Weights of a small transformer language model: 8 layers.
MLP neurons of a small language model. Each row is named by its layer, matrix (gate and up: input weights) and neuron, and shows model dimensions 224-351. Each number is 50 + 12 x the weight over its row's rms, rounded and kept within 0 to 99. A neuron's up and down rows have the sign that makes its largest values positive.
Before each neuron's rows, "fires on" lists the tokens most often at its 100 highest values on Wikipedia text that the model never trained on. A number after a token or word is its count.

fires on: " un" 23, " very" 8, " a" 7, " an" 5, "ou" 4, "p" 4
L5.gate887:53 31 59 49 43 31 71 47 63 28 61 64 51 74 60 56 69 49 40 62 45 62 26 52 43 67 44 31 34 56 74 55 54 50 33 58 44 39 65 49 39 65 43 53 53 36 57 76 60 55 32 53 59 61 61 62 70 50 53 40 48 35 65 67 46 39 58 65 62 59 52 48 51 43 64 46 38 60 64 41 43 33 42 59 68 52 54 42 78 42 31 48 66 60 47 61 38 43 61 45 32 49 27 35 37 63 46 47 49 21 68 36 60 30 63 56 40 64 40 49 29 60 59 62 36 51 34 66
L5.up887:60 69 56 43 23 68 40 43 60 49 55 50 27 40 53 56 76 60 42 34 65 54 63 53 46 38 47 60 68 64 37 61 64 68 78 36 53 69 51 63 54 54 66 32 78 33 45 68 48 48 56 56 67 51 43 35 56 53 36 49 58 64 58 54 44 58 49 44 53 49 41 61 61 58 50 58 42 69 62 60 48 49 44 44 75 51 53 48 56 71 36 59 47 76 48 49 49 46 55 54 33 43 47 53 43 46 43 39 56 43 51 34 40 43 34 46 55 68 60 44 50 66 60 47 67 55 61 58

fires on: " " 88, " $" 8
L5.gate233:46 51 52 56 40 52 51 49 28 46 41 41 45 53 54 42 65 57 48 61 46 38 34 44 49 72 60 65 66 52 50 59 48 42 32 45 34 57 52 51 38 60 57 36 37 41 62 55 56 38 60 40 57 54 58 50 46 48 59 59 57 37 53 61 54 49 58 38 41 35 30 71 46 48 62 65 55 49 28 51 63 51 52 69 50 63 37 57 40 49 69 35 44 60 50 54 45 77 63 60 47 44 38 59 47 54 34 58 51 51 41 54 36 65 58 62 56 34 66 60 41 32 84 51 50 51 48 55
L5.up233:48 41 45 36 43 53 48 36 42 67 47 57 75 43 47 53 41 44 58 54 14 41 61 58 39 48 42 40 60 57 46 30 64 41 30 50 31 55 67 46 54 44 43 31 72 46 64 52 50 36 62 49 44 56 63 64 42 63 64 38 38 50 56 51 55 50 51 38 62 39 53 52 32 47 66 53 63 45 67 34 40 46 55 55 46 38 46 81 56 80 44 38 49 59 35 50 59 41 45 66 37 82 43 56 36 53 53 76 54 53 32 39 37 51 53 57 66 32 58 52 57 47 63 39 46 55 48 41

fires on: " L" 44, " N" 20, "on" 4, " H" 4
L5.gate1971:57 39 23 61 53 61 66 40 50 43 42 41 35 56 55 44 59 67 36 57 27 78 46 50 19 63 36 57 54 55 35 66 52 42 59 60 58 23 52 43 35 46 27 53 67 41 56 36 51 41 42 45 53 71 65 51 39 54 51 40 66 41 43 74 36 62 47 53 39 54 43 58 52 50 53 58 45 75 50 73 45 37 45 44 49 54 65 30 49 70 47 50 52 51 61 43 71 30 49 43 45 61 65 48 51 56 53 38 34 44 70 47 29 45 34 39 61 53 48 60 56 68 77 47 63 53 44 64
L5.up1971:54 36 51 37 63 58 47 48 56 65 65 48 55 36 36 59 52 45 51 48 50 71 54 63 38 37 49 58 75 29 52 37 73 67 42 61 61 55 56 56 68 41 48 51 61 48 57 63 57 56 60 66 47 64 62 69 53 52 58 47 61 30 38 48 27 61 61 78 42 59 45 51 51 63 58 72 44 57 51 57 42 37 47 60 36 45 37 41 40 41 46 56 48 55 47 51 17 73 81 42 62 54 68 46 64 40 57 44 61 56 42 59 47 60 44 52 49 56 35 48 40 50 62 54 48 61 44 48

fires on: " K" 36, " D" 10, " T" 6, "t" 4
L5.gate1533:44 31 44 69 67 69 34 55 57 52 43 85 53 22 50 51 52 37 70 50 42 55 50 51 51 66 67 58 50 51 37 36 48 53 36 57 38 45 34 38 61 34 26 38 60 27 43 61 53 30 60 49 37 46 69 46 47 66 67 37 55 43 75 41 53 43 66 32 72 46 48 60 28 38 48 46 48 58 47 46 32 40 28 44 37 52 63 47 30 69 36 82 59 65 45 49 52 42 38 67 50 33 27 56 42 48 46 56 23 51 30 60 37 64 37 31 47 44 68 55 45 56 35 65 51 70 47 51
L5.up1533:58 46 58 56 54 37 48 59 39 51 54 51 52 43 54 49 54 56 56 67 46 52 55 53 83 44 52 47 66 63 13 42 46 36 75 51 63 46 51 33 59 52 56 64 44 55 58 49 64 56 48 23 55 51 58 40 42 60 42 38 64 47 45 47 48 33 50 66 47 69 65 60 53 63 58 49 59 53 19 70 43 30 44 55 29 52 41 48 62 50 44 66 37 44 35 64 48 52 49 37 68 24 69 47 40 35 53 50 36 56 47 71 55 60 73 52 63 35 59 46 50 51 48 50 32 51 39 68

fires on: " " 51, "." 22, "3" 4, "2" 4
L5.gate254:43 41 64 46 57 63 30 38 47 26 46 37 30 53 69 52 43 66 27 60 33 40 55 24 49 41 46 53 39 53 52 67 58 62 55 49 47 42 57 47 38 67 59 68 62 70 75 40 63 73 54 46 38 58 32 60 47 54 50 26 43 55 55 44 51 58 59 60 28 40 55 33 63 67 37 66 48 41 24 36 44 45 54 39 49 60 31 46 65 62 40 34 51 46 33 50 42 62 51 58 55 57 59 48 34 55 66 57 29 65 44 55 37 50 62 40 31 71 79 58 54 48 46 54 38 49 39 68
L5.up254:53 46 50 63 62 44 30 36 68 55 69 43 32 39 42 40 36 69 46 40 55 30 45 46 67 43 43 62 43 44 55 52 50 55 67 64 57 44 58 27 43 66 52 73 58 57 57 43 48 45 48 40 28 43 63 47 49 36 38 54 47 62 46 64 64 60 61 45 58 43 37 55 57 46 69 40 28 60 28 45 53 50 53 52 56 67 50 42 49 69 62 62 35 49 54 61 44 56 63 50 49 70 47 59 56 34 34 58 39 23 63 47 49 29 72 51 32 58 65 72 48 38 63 58 59 61 46 33

fires on: "," 33, " and" 23, ")," 9, ":" 4, " |\n" 4
L5.gate702:65 35 54 59 36 52 42 44 61 30 48 60 69 60 38 69 55 62 54 42 63 27 60 37 64 36 32 53 25 42 59 62 79 53 46 50 46 43 56 61 50 34 67 41 61 56 57 50 27 55 45 37 57 62 64 39 47 40 46 33 68 70 53 79 42 65 34 57 46 55 46 30 46 53 71 36 51 54 55 45 59 50 39 30 48 63 43 47 39 48 49 46 54 61 07 43 60 48 32 77 45 39 51 36 58 52 72 49 56 38 42 50 57 37 42 51 45 68 45 56 23 42 61 53 70 49 44 66
L5.up702:70 51 44 60 43 64 50 57 43 38 59 53 68 44 70 83 37 77 59 60 37 27 43 45 38 45 67 59 33 41 55 57 52 39 38 73 52 26 32 49 42 57 58 59 53 73 52 37 59 54 50 48 55 41 49 65 44 42 51 43 56 72 58 51 40 45 68 38 44 62 49 54 52 56 72 21 58 48 50 41 43 46 37 39 45 56 57 58 56 61 49 47 29 72 35 55 61 50 41 69 41 44 52 60 40 59 31 36 45 43 34 35 45 44 53 49 57 64 51 50 45 56 50 51 62 56 59 68

fires on: " T" 47, " M" 10, "T" 8, " S" 7, " N" 6, "t" 4
L5.gate2167:57 30 75 65 54 58 40 46 34 35 40 72 59 46 70 48 49 51 54 24 40 59 43 39 67 54 66 60 62 43 24 53 41 53 55 49 53 50 26 56 49 55 62 54 48 65 41 56 46 67 60 24 46 52 56 48 38 48 34 34 47 39 36 36 37 48 42 50 66 62 64 63 36 53 57 68 51 47 45 37 60 41 44 85 48 26 60 41 44 54 54 54 71 61 30 54 57 43 68 38 60 60 59 65 60 76 44 47 51 44 62 67 34 54 56 44 55 33 57 37 47 51 40 45 44 59 66 59
L5.up2167:59 42 60 23 58 67 42 20 42 47 52 63 36 64 53 66 59 47 71 48 55 56 48 61 52 65 49 49 36 39 48 52 59 40 69 40 25 54 64 53 62 54 48 35 50 27 31 40 28 45 45 35 42 50 56 36 58 48 32 43 27 64 76 64 48 41 35 57 36 49 52 31 24 48 58 46 54 59 49 32 63 59 63 51 40 34 57 34 33 38 65 63 42 70 47 48 46 50 52 36 59 50 56 34 57 55 51 48 35 34 67 53 45 54 62 60 50 56 44 39 49 56 17 54 40 72 36 60

fires on: "." 17, " (" 13, "-h" 7, "-m" 6, " \"" 6, "-st" 4
L5.gate449:48 60 43 63 47 40 56 27 46 50 57 49 46 35 41 55 57 50 67 28 63 64 29 54 37 65 41 56 36 47 65 32 71 12 54 49 48 67 59 54 69 69 64 64 45 49 48 44 66 54 40 33 60 53 46 56 71 46 50 53 32 52 51 34 37 50 61 38 50 66 55 47 61 41 61 66 56 62 47 59 24 62 51 65 51 48 52 40 56 80 58 36 35 50 69 66 31 48 46 42 62 56 57 45 48 55 71 41 49 62 78 57 26 37 44 70 44 47 46 63 54 46 48 60 64 39 28 72
L5.up449:63 61 68 40 58 85 52 51 45 77 55 54 31 58 57 53 58 49 31 33 40 48 32 46 34 42 58 72 37 40 39 58 54 51 38 74 47 52 92 40 57 39 43 67 82 56 30 48 42 48 47 68 44 42 53 43 40 45 43 38 49 45 50 45 55 76 53 57 58 33 46 46 51 35 51 72 63 37 21 46 53 62 54 52 26 52 37 68 40 56 59 48 45 58 39 17 57 63 55 70 50 43 29 46 61 42 30 47 46 47 36 60 55 47 47 49 52 57 60 35 33 62 70 52 41 44 54 43

fires on: " May" 12, " has" 11, " March" 10, " /" 7, " her" 5, " his" 5
L5.gate851:69 50 46 62 32 60 37 56 36 56 40 64 47 61 47 47 50 59 49 65 59 84 40 50 61 55 56 49 69 33 69 47 36 54 25 52 54 58 44 31 51 41 52 35 35 45 45 46 60 31 65 66 58 30 32 55 27 56 36 41 63 48 56 49 63 59 60 56 53 48 46 31 63 46 65 71 20 50 49 39 65 53 78 78 47 43 43 62 45 38 42 49 45 39 30 31 42 44 50 42 45 32 31 41 35 59 65 42 37 39 57 43 38 54 63 37 42 45 21 46 60 32 77 40 37 40 53 36
L5.up851:57 57 55 54 62 53 60 65 31 64 47 50 41 50 37 38 64 61 46 44 43 66 51 55 37 49 44 51 48 48 52 68 53 57 37 41 43 58 53 51 38 45 52 62 50 43 51 54 35 50 53 67 64 51 52 48 58 43 57 76 45 62 39 51 34 57 74 49 31 59 39 39 37 49 49 54 64 45 48 46 50 38 67 55 60 50 61 65 54 42 39 35 37 67 50 41 33 45 40 43 59 51 65 59 48 30 70 35 55 49 60 58 69 44 53 54 45 49 39 48 37 59 65 52 71 26 36 46

fires on: " one" 25, "1" 13, " much" 6, " a" 5, " an" 4, " and" 4
L5.gate2116:51 53 61 65 62 57 43 44 44 54 42 57 57 51 55 37 67 37 34 16 28 61 42 23 41 62 24 58 47 37 53 44 56 54 65 39 62 47 63 49 47 50 34 54 42 52 57 47 53 36 50 64 43 57 55 52 49 48 62 49 49 60 50 68 54 58 59 37 48 49 74 51 48 37 50 26 36 40 52 45 50 23 60 62 55 39 56 50 61 63 50 26 48 62 54 65 46 63 45 42 42 50 50 25 55 49 70 50 45 56 44 55 55 45 49 49 74 54 40 45 43 67 58 73 58 58 42 36
L5.up2116:48 41 46 47 54 71 35 54 43 38 58 63 41 63 57 63 54 46 32 49 27 54 68 41 54 44 25 55 59 55 62 43 43 52 76 23 57 62 63 44 55 37 50 42 72 61 58 47 36 28 52 75 58 39 46 72 52 56 39 51 46 53 45 62 23 44 54 48 59 69 53 47 51 44 52 65 51 30 64 45 59 47 51 42 59 52 54 44 46 47 65 42 52 55 56 62 61 50 46 33 58 53 53 74 50 43 63 42 59 48 32 39 49 40 78 31 45 46 34 73 28 46 63 66 57 56 71 37

fires on: "–" 17, "-" 9, " went" 7, " then" 7, " to" 6, " that" 4
L5.gate181:36 68 46 36 49 53 62 67 49 53 38 58 61 49 58 51 41 54 23 50 50 36 38 65 61 54 58 32 52 43 74 44 59 61 55 50 53 50 44 52 84 55 46 28 47 38 64 62 52 37 28 55 67 55 66 34 69 67 45 52 58 75 28 48 51 38 42 48 56 64 42 50 79 57 42 44 51 80 55 35 66 69 57 63 53 51 89 61 47 53 77 52 41 69 43 46 43 47 39 48 34 71 35 58 63 72 50 41 39 77 52 51 62 49 45 47 52 45 56 50 47 48 44 53 49 64 53 40
L5.up181:71 50 53 55 48 51 44 57 66 70 43 19 52 73 59 69 46 60 45 57 50 52 45 33 30 41 50 73 62 48 57 37 48 73 45 55 50 76 44 37 42 51 38 41 63 55 66 60 65 62 43 46 32 53 70 55 63 45 47 39 62 38 51 54 52 61 47 58 32 48 47 47 49 46 28 49 48 56 49 38 61 33 61 51 71 53 43 64 54 55 60 57 49 45 30 34 42 57 49 36 20 57 65 34 50 56 59 43 50 37 62 41 54 52 68 40 49 39 66 61 52 63 52 47 25 17 35 59

fires on: "." 97
L5.gate1420:63 61 39 42 62 45 34 19 48 77 49 34 52 21 52 55 61 45 58 64 49 60 30 57 51 46 44 58 36 56 57 43 54 37 58 55 35 26 44 37 32 42 59 28 51 29 35 55 56 54 58 38 51 36 37 64 39 55 63 61 54 33 37 50 73 47 51 38 58 81 31 74 38 36 46 39 27 27 49 43 72 62 44 68 42 84 58 56 43 50 33 46 50 43 41 51 51 44 49 45 29 57 64 56 58 49 86 55 44 61 37 60 63 44 53 58 48 58 42 50 42 70 40 44 66 65 48 31
L5.up1420:66 49 37 68 67 38 49 63 79 58 61 49 57 34 51 55 44 54 61 64 61 48 41 61 57 48 45 41 30 53 54 44 47 35 45 36 54 55 56 52 49 53 34 50 51 72 53 43 45 50 48 87 40 34 35 58 31 50 54 36 28 25 39 49 55 36 42 50 56 29 51 59 44 43 44 60 48 45 50 42 49 46 53 58 29 59 65 34 60 58 36 61 66 40 48 44 35 65 50 34 50 56 66 72 59 52 63 57 51 44 50 57 36 69 34 62 60 42 45 42 69 59 51 45 40 73 61 43

fires on: " in" 22, " April" 10, " July" 10, " March" 5, " May" 5
L5.gate1408:33 55 47 56 51 56 38 33 43 50 53 50 48 50 59 58 53 63 70 49 10 48 66 51 35 58 57 38 49 58 56 64 45 35 32 46 42 58 39 52 37 38 55 49 34 41 41 50 30 38 51 65 55 51 56 39 43 44 51 42 51 57 58 67 41 51 75 53 49 65 70 39 67 49 32 55 45 60 60 45 58 57 58 36 53 51 56 44 55 44 47 40 55 51 42 62 44 38 44 45 50 56 60 37 36 45 37 49 71 54 51 59 49 59 45 53 49 65 41 74 49 66 52 44 57 87 61 47
L5.up1408:43 65 68 59 48 54 48 56 11 46 47 34 29 50 61 66 43 43 46 45 47 57 56 54 28 63 51 64 67 41 43 52 53 30 50 52 62 66 40 40 36 41 59 48 32 42 26 39 18 44 39 28 43 49 52 52 69 38 55 59 40 66 47 46 61 67 51 61 25 58 46 53 41 34 43 54 40 62 48 51 39 68 46 33 46 37 58 50 53 38 42 70 50 52 55 43 61 51 54 58 38 39 60 57 39 41 50 38 67 60 68 32 52 23 48 33 24 43 28 59 38 57 40 41 44 55 63 47

fires on: " " 50, " H" 24
L5.gate427:43 37 36 74 52 43 46 47 49 50 57 46 42 59 52 58 32 52 61 50 30 49 39 51 37 43 47 81 52 52 54 49 35 41 24 35 59 26 37 60 31 76 48 49 72 46 59 55 75 51 56 37 46 45 37 50 22 47 56 29 39 52 57 43 64 53 49 40 55 38 49 57 47 67 52 45 43 52 53 43 30 43 55 67 50 28 65 56 56 68 45 31 71 60 44 38 48 45 59 59 58 41 56 41 58 51 38 42 50 53 38 67 29 49 57 61 77 39 54 45 58 37 27 45 44 48 41 58
L5.up427:65 48 32 48 64 42 27 53 62 50 59 17 50 44 56 41 80 56 33 42 50 55 61 62 24 54 69 47 47 42 54 47 76 47 47 51 49 50 67 56 39 62 38 39 40 60 46 40 54 46 40 58 31 58 55 40 79 53 35 56 41 64 36 47 64 32 58 60 51 21 32 38 60 54 50 53 55 63 25 35 58 60 79 61 64 35 48 48 64 45 42 58 43 52 52 18 51 53 34 35 36 44 47 50 53 44 53 65 36 50 47 43 57 36 56 42 67 50 57 48 36 36 68 53 48 68 62 50

fires on: " |" 36, "." 15, ":" 9
L5.gate357:59 66 66 47 52 40 53 26 48 55 54 59 56 42 71 60 34 45 66 43 46 38 25 53 45 48 34 31 51 63 62 46 46 58 60 72 28 41 63 59 35 38 52 49 49 29 67 45 49 46 39 51 58 52 47 44 61 39 48 44 55 51 66 48 43 46 47 55 46 61 58 47 63 58 38 73 41 69 31 43 50 52 49 41 47 71 53 50 34 50 44 65 50 61 29 54 49 57 56 33 43 54 65 58 41 55 69 53 55 46 40 19 35 65 56 56 38 40 41 56 53 61 53 65 39 64 95 78
L5.up357:35 38 65 47 42 32 44 41 44 75 22 35 58 63 66 53 60 74 67 61 41 46 52 46 51 60 40 40 54 48 35 62 42 66 59 60 43 54 34 51 41 60 61 74 50 69 48 45 51 26 52 39 39 58 24 49 21 17 49 41 64 42 58 37 54 67 41 57 37 62 64 71 27 43 30 65 49 35 33 52 33 37 66 42 51 52 40 42 65 62 50 41 56 37 40 74 71 52 49 33 38 50 50 47 42 44 60 39 62 36 63 74 46 44 59 51 33 45 41 66 55 52 63 64 42 59 59 49

fires on: "," 60
L5.gate1752:62 47 44 67 50 52 47 45 52 27 35 53 31 53 41 45 51 45 55 57 37 51 62 54 42 53 68 49 38 62 60 59 74 45 65 70 36 27 56 56 34 47 41 59 47 55 44 82 38 48 30 35 29 50 36 49 36 58 46 37 69 44 59 66 51 36 44 37 44 56 51 75 29 71 50 30 36 52 40 50 47 60 64 37 29 63 47 55 39 43 43 48 56 51 37 31 58 80 56 45 52 48 49 50 65 32 33 37 40 45 63 49 71 42 40 62 57 63 48 65 77 64 34 44 51 52 70 39
L5.up1752:54 52 54 43 29 55 52 35 54 48 56 64 61 66 29 38 44 55 70 40 42 49 43 74 49 33 37 47 52 29 29 51 48 44 53 36 50 22 76 62 34 35 68 48 42 51 41 25 48 62 43 45 38 46 49 62 49 39 53 40 63 45 62 52 55 33 61 56 57 54 54 42 57 31 71 53 38 56 67 60 50 74 50 62 67 28 65 63 44 31 46 63 50 65 57 36 79 25 60 59 33 48 56 30 57 41 46 62 48 46 42 54 46 56 52 50 18 60 35 40 45 22 69 64 62 38 47 57

fires on: "b" 23, "B" 19, " b" 14, " " 11, " Her" 4, " B" 4
L5.gate1143:47 35 57 37 52 53 67 52 44 63 38 59 40 49 60 57 36 57 56 43 70 52 45 52 62 51 60 45 37 57 54 55 37 41 59 39 64 49 57 49 38 61 45 68 61 48 53 53 49 34 65 52 60 42 37 39 46 31 50 32 67 56 54 63 57 52 53 42 38 51 37 48 49 59 49 51 42 64 37 46 31 32 37 45 34 34 46 52 56 57 47 48 72 68 63 39 24 46 23 40 55 63 55 55 68 35 49 55 49 57 33 54 30 49 50 54 41 36 65 66 38 36 33 79 64 41 43 34
L5.up1143:44 38 43 53 38 65 39 53 36 61 43 47 72 62 36 45 53 68 38 45 35 53 41 57 28 35 42 60 38 76 73 63 73 63 66 37 60 39 49 33 57 60 43 41 48 46 29 42 64 29 55 43 38 50 42 37 60 50 58 75 52 52 42 43 60 77 65 35 37 35 52 50 52 51 46 48 33 53 54 28 44 38 67 51 53 38 56 32 70 51 50 55 65 48 54 46 52 59 66 33 54 50 50 38 39 80 55 47 31 44 44 65 55 53 49 63 29 47 80 65 66 45 59 38 59 36 58 67

fires on: " the" 24, " s" 19, " S" 13, "h" 5, " H" 5
L5.gate1396:37 42 65 40 65 45 51 49 45 49 51 61 41 47 75 61 33 43 51 37 65 44 43 58 39 64 50 36 45 47 34 31 52 34 52 48 46 61 39 31 37 41 54 56 55 43 52 51 43 40 58 45 51 45 60 32 43 76 47 59 44 27 48 40 53 55 68 54 42 33 49 56 44 61 64 45 61 46 33 27 46 35 41 57 50 37 39 34 36 27 35 51 56 51 38 45 69 70 41 42 35 34 31 45 61 62 56 48 52 57 63 53 66 48 53 67 71 68 22 37 53 51 37 47 47 53 49 42
L5.up1396:32 52 59 44 65 40 46 57 38 43 51 40 53 43 59 29 43 54 50 44 50 55 20 61 58 54 58 61 52 63 48 44 38 43 64 31 75 51 46 47 60 52 61 45 51 33 61 48 35 47 43 59 80 32 57 52 56 72 48 41 55 45 47 52 58 47 53 45 36 38 44 85 57 23 48 65 42 49 42 50 52 57 47 65 55 38 40 11 71 55 56 53 28 43 32 50 74 50 36 42 36 24 42 41 53 35 71 61 75 52 47 66 44 22 47 54 53 39 54 45 58 58 61 47 32 41 53 33

fires on: "." 36, "," 15, ":" 12, " episodes" 6, " am" 4
L5.gate219:60 44 32 61 64 38 38 45 55 64 55 45 58 44 46 58 44 44 54 52 59 67 40 59 48 59 80 58 47 58 43 31 29 90 60 54 39 27 48 63 52 56 51 42 54 39 46 45 48 54 55 46 61 36 68 21 57 64 51 39 48 66 61 26 44 60 70 40 60 45 44 58 46 45 60 41 44 31 55 60 51 37 47 36 27 62 38 53 51 51 53 55 71 37 55 62 46 36 59 48 51 65 64 45 34 15 56 53 40 53 63 38 30 49 62 36 38 63 43 46 53 44 34 74 42 33 32 46
L5.up219:40 39 35 55 55 59 54 55 47 58 54 55 49 47 56 48 25 39 32 09 51 42 41 45 48 25 55 61 63 53 62 40 48 32 54 72 39 63 43 53 41 48 51 49 57 38 37 55 61 50 54 53 73 44 44 38 71 56 69 68 45 32 54 63 68 47 58 44 49 48 64 60 56 49 32 53 29 38 48 69 36 57 55 73 43 43 47 50 47 48 46 62 41 64 50 50 36 47 79 64 69 50 39 72 40 64 42 52 50 41 39 63 50 47 44 50 50 47 74 52 67 54 56 42 55 66 81 47

fires on: " out" 12, " moved" 10, " began" 10, " continued" 8, " returned" 8, " started" 7
L5.gate1377:45 34 44 32 44 55 54 41 51 40 68 47 43 67 56 42 55 77 43 47 70 58 55 36 44 44 72 45 46 41 45 51 33 75 52 65 46 39 35 30 65 45 28 42 58 64 31 64 66 45 71 34 56 56 57 47 40 77 70 56 50 32 56 37 81 65 48 29 63 48 43 55 65 59 51 62 43 73 51 50 53 38 24 71 57 28 59 63 56 62 53 43 63 40 39 52 41 64 33 48 88 56 51 58 49 49 47 43 57 45 57 41 52 48 68 61 49 24 68 37 61 30 55 62 51 40 32 48
L5.up1377:60 56 45 49 44 47 52 55 55 49 46 39 62 46 41 23 55 45 40 46 37 43 45 49 66 54 34 29 45 46 56 20 39 59 58 62 41 26 40 35 47 60 56 58 60 42 45 53 43 58 46 73 53 46 45 47 43 41 33 47 86 41 56 72 75 59 48 49 43 52 46 39 55 30 58 46 55 53 64 62 49 54 46 36 55 57 64 54 62 53 40 30 33 46 67 64 48 57 62 29 46 60 35 39 15 60 54 50 30 72 49 39 62 57 67 46 51 50 69 50 50 34 64 46 49 44 43 56

fires on: "," 52, ")," 10, " is" 9, ":" 4, " a" 4
L5.gate60:53 31 53 49 31 38 48 57 56 44 58 50 38 62 39 30 29 44 32 29 61 56 53 39 31 75 70 76 66 39 57 61 45 57 44 55 50 34 64 41 51 45 65 59 37 65 61 48 49 45 46 48 66 46 46 39 61 44 63 29 57 38 50 41 39 54 70 58 50 65 38 51 43 67 63 43 36 46 48 53 64 66 36 48 58 53 60 23 64 45 53 37 55 69 55 57 66 67 44 27 30 64 56 47 52 54 45 49 49 38 50 53 43 37 64 60 46 57 59 32 52 53 43 43 82 64 30 62
L5.up60:51 42 44 54 45 55 62 63 67 52 63 50 56 38 49 50 57 44 43 69 48 68 31 54 39 48 48 61 58 51 45 45 48 46 59 57 72 45 49 70 42 60 40 67 52 36 33 38 47 32 39 46 28 64 54 42 26 56 51 62 47 49 59 50 59 50 73 29 51 57 73 50 48 52 56 41 56 44 50 54 69 55 58 48 43 45 34 47 40 69 66 62 40 51 37 65 80 39 54 51 49 56 77 45 64 61 54 37 55 64 45 53 47 49 43 50 37 38 54 34 42 47 49 47 50 37 52 62

fires on: " H" 26, " Y" 7, " S" 6, "H" 6, " Ch" 5, " Award" 4
L5.gate1168:44 54 48 28 49 26 67 36 54 74 56 56 45 54 32 62 36 56 34 55 42 52 43 52 57 52 66 47 59 31 53 40 65 45 67 25 54 51 50 63 60 55 35 48 44 52 45 57 32 50 70 62 31 36 53 46 29 43 34 51 51 55 61 34 52 41 16 55 40 35 49 51 42 78 54 63 42 62 55 40 54 43 46 48 55 68 41 29 27 46 37 70 64 36 57 44 47 66 36 41 47 56 33 41 59 34 57 29 61 45 55 54 32 79 42 47 52 65 44 38 99 43 61 49 49 25 36 45
L5.up1168:38 38 31 58 59 63 54 48 57 56 42 40 58 34 44 56 47 54 58 46 51 55 67 49 33 78 56 39 54 43 35 39 52 56 54 62 53 48 68 77 67 33 55 64 47 62 45 52 67 53 33 49 47 44 54 55 49 39 50 57 35 52 65 71 58 59 47 27 35 46 52 37 58 35 50 42 71 43 47 33 56 43 39 64 32 63 44 29 44 75 38 44 51 40 72 55 51 26 50 59 53 48 56 44 61 59 55 46 66 57 45 57 62 49 75 60 41 39 57 57 42 66 67 59 32 49 22 33

fires on: "," 40, " (" 12, " |\n" 9, " inform" 4
L5.gate343:40 61 50 55 20 37 33 30 37 59 44 60 63 45 33 59 46 65 57 57 40 52 35 51 53 47 42 37 67 46 31 77 77 46 42 45 62 27 46 50 35 37 55 52 50 56 29 55 76 56 55 25 12 53 45 57 26 49 43 37 55 46 61 49 62 45 57 55 41 73 51 65 55 58 55 47 38 57 41 66 64 56 70 41 38 53 48 34 38 58 22 54 61 63 42 45 50 50 54 69 39 53 66 41 26 45 68 48 62 66 72 46 59 51 48 74 51 38 34 60 32 56 35 57 44 55 57 57
L5.up343:39 55 59 67 44 68 36 44 65 28 38 39 67 36 41 52 55 59 49 59 76 61 59 62 68 52 28 56 47 49 72 46 35 61 34 57 51 48 40 49 48 48 58 29 53 36 68 72 38 28 32 71 55 59 63 53 43 66 57 47 48 76 53 63 41 41 44 53 58 51 40 49 52 49 57 50 49 34 54 27 57 30 52 51 53 41 47 55 43 54 49 41 34 52 51 54 31 48 52 32 47 60 55 24 38 42 49 42 47 57 56 53 75 57 39 45 56 65 38 39 50 38 51 49 55 74 39 47

fires on: " on" 13, " in" 13, " On" 12, " from" 10, " as" 5, " In" 4
L5.gate1584:29 52 50 42 40 41 67 50 44 31 49 50 43 18 46 55 55 44 58 49 43 41 48 65 37 41 57 50 60 48 42 35 48 52 45 55 59 66 44 42 55 61 64 36 50 43 35 37 22 59 48 56 46 41 57 55 43 41 64 66 63 33 32 55 51 53 36 50 47 48 73 57 41 47 59 52 37 71 39 52 58 65 36 30 29 44 47 53 58 39 28 60 53 47 52 51 38 44 50 54 51 18 35 53 46 51 55 48 55 52 27 52 51 74 42 53 30 34 48 59 45 68 51 53 46 50 52 33
L5.up1584:41 59 38 56 51 37 53 57 44 34 48 43 50 41 40 57 55 49 53 49 76 45 64 67 52 48 35 49 63 48 31 53 57 57 62 54 59 69 42 49 62 49 53 39 48 43 47 41 41 53 46 58 47 26 57 63 46 41 54 54 53 35 35 67 43 61 47 47 38 51 37 64 64 59 54 49 49 54 48 60 79 50 60 41 44 63 39 56 36 61 29 60 67 80 48 47 43 58 54 69 32 37 43 49 57 45 64 31 56 52 26 41 71 66 58 54 45 43 38 49 35 63 34 45 46 48 48 23

fires on: "==" 29, " (" 10, " “" 7, " works" 4, " \"" 4
L5.gate1424:30 69 33 35 33 51 57 60 68 38 47 47 48 32 56 33 50 35 44 60 40 58 44 58 25 54 41 54 57 57 60 57 41 64 53 32 37 42 53 35 55 44 71 54 43 47 61 46 50 43 58 63 56 35 53 51 42 54 49 51 31 55 54 70 41 37 48 36 37 58 53 55 49 25 43 40 45 33 41 53 43 74 46 66 53 62 43 39 35 61 42 65 46 52 59 53 64 40 25 49 44 42 39 78 47 39 46 34 34 58 62 65 41 44 56 68 64 52 51 38 51 25 55 43 36 47 36 39
L5.up1424:36 43 23 61 74 53 43 48 46 56 43 41 41 55 59 78 41 51 36 46 54 41 28 31 39 63 68 46 48 42 52 62 48 55 68 61 31 43 67 57 60 44 58 72 27 43 55 41 33 57 38 45 48 30 61 45 37 38 70 49 57 55 56 52 75 38 60 59 58 49 50 33 53 65 53 58 54 26 75 49 56 56 51 50 36 66 52 33 65 54 35 65 51 50 35 59 45 47 41 53 51 36 51 20 61 22 62 70 19 52 71 50 60 41 43 47 46 55 51 51 49 66 67 46 45 47 42 69